From a checkpoint of a small transformer trained on Wikipedia: rotary positions, capped logits.
MLP neurons of a small language model. Each row is named by its layer, matrix (down: output weights) and neuron, and shows model dimensions 96-191. Each number is 128 + 24 x the weight over its row's rms, rounded and kept within 0 to 255. Numbers have three digits each. A neuron's up and down rows have the sign that makes its largest values positive.
After each neuron's rows, "raises" lists the tokens whose logits its output raises most directly, leaving later layers aside.

L13.down163:126161146163137145136107135128140118143154133158150100172118151129119103149129178121150122100121143129100163082121121164129098091143091170105161154133131142144144117157115149108141081129075142117126175126147138132156142136091176077173144128121201104124162169142134093148097116152120101158
raises: "er", "ers", "ier", "ér", " architect"

L11.down347:151145139147144098102075117097130109143116152135140133118153137110120137152115146134134146106120125139138126131142148103115103113087088132130161086102108144171072131122124131142115175113138120099119137089092113141145121183125128177128108105120143109153119116124123093112088129131118161150
raises: "\")", "]", "),", " reason", "Note"

L14.down609:150125115133090133106121125134129124143124080190131112147167142137127135124109098117111169110163121137129116142139118078134117170119063142153141117117137107101141131100129154097121093112137086136129139137111091093127133146155132128135132087090089136102118152137098167147122085140145134135
raises: "\n", " According", " Event", " ==", " While"

L14.down468:108134160168155160155127157131108088107103096123176102131114122094105127097086139115142160078151138111156142096116132156134103111155125152140129127127116170143105143143142105157149110155137137144134113069138146143156104121148101102134097161113135139144149149130069134135109147096114102107
raises: " commander", " governor", " Colonel", " CEO", " Chief"

L6.down105:136096175154110132114125162127129105148108150174128072151145115147070121088159103103135132137147149138125142130164134148091131118146128116118130156093119123143124170154144143135134165125122170107134114097122173086127144106124123140106098126134132119131139134114128131133136122113147139110
raises: "tract", "tain", " least", "test", "las"

L3.down222:106107093123147112160143161190152146068141120068181129118137135111122119154078124174166101104094138132100126135132130150082125106100061154124141140114098123108129088117122121124130151131084136154116167146144104096111178091092157125096143136111131143138089150131121142125120112113110120127
raises: "ations", "ature", "ation", "ed", "ated"

L15.down107:145111091142109161104099126182178093106118114115149128125160143159115147099130108100172111085111128147123134152150074086122114129117146160127152110136097081106169156152122126139139118123111142142086112089154110097103119136119132117137159091110094109116127101165126112132125134148151165058
raises: "tsu", " Japanese", "ashi", " Japan", "ori"

L15.down574:111165120121107124141168123142081137119149113093094149136137126190101157146118135121126143120137136111098134123162133111161133111113163141148127111058141130118068161166149116109134119106108107148142129117103134135145132122137109138159169139113124173146151128111153087125131102134110148090
raises: "rs", "rm", "ller", "r", "nt"

L16.down648:129126145127142157096145172122114159139171199135146112119139116094126150091104135115089125118116123180125141134100130124118111138166138142168127117073116143125174114137114169119166132124099099121141108157139152108152107134114116134154063120117126103171079150126137146141130140103149137083
raises: " August", " July", " June", " May", " December"

L11.down336:129165155113121136113129133127122120128143173159140113091154154099113147131130117108125162106139106138120129099103169104116155142162135103120129128113051145166136167157125158123181090112157153131089118137135111150140084105098123115116095145137072119127132124074135167108126132145141163126
raises: " November", " September", " December", " June", " March"

L16.down249:092138168124118149146155133150078200080119092136169108112132098137134091146122114188123127093121114120123154144129138126112104170160123118130125124157093103175146094133121138088127151166103148132142130154150104114146153119108102127141147170093154120142111133136113137097156120123160159142
raises: "ations", "ative", "ates", "ate", "ation"

L2.down515:156122120122115121053139097086127134086128110111110105101123135137130089123113131141101097175095154142120106143091122119156134137109138126123170139150111177132134126147116140103113112112152153126099110134144144112136125112108085149118111139156067105150177121156166090071155141106143134129
raises: " vocals", " album", " Singles", " singles", "horn"

L15.down165:097106131140112138129164120151178143154114130120154138097162105118147134143129163115140133141158111118165134113093129138130160117144123175101128120060143135139123122133105113147134118131142136130124119152103107146132129115091179177132151113078159197115123121128106143137136112155097148079
raises: "j", "k", "t", "n", "-"

L6.down567:136095067118158168104161126127090142125122125114131155149091135131133124140122132154118108116120107167125131103174119152165124133120125115139158162142125071113184162084160136120171116146140074130117157140109147143078174150132121133129145113162112118080143100155129125111155090106146115157
raises: "ified", "ification", "ional", "ify", "ington"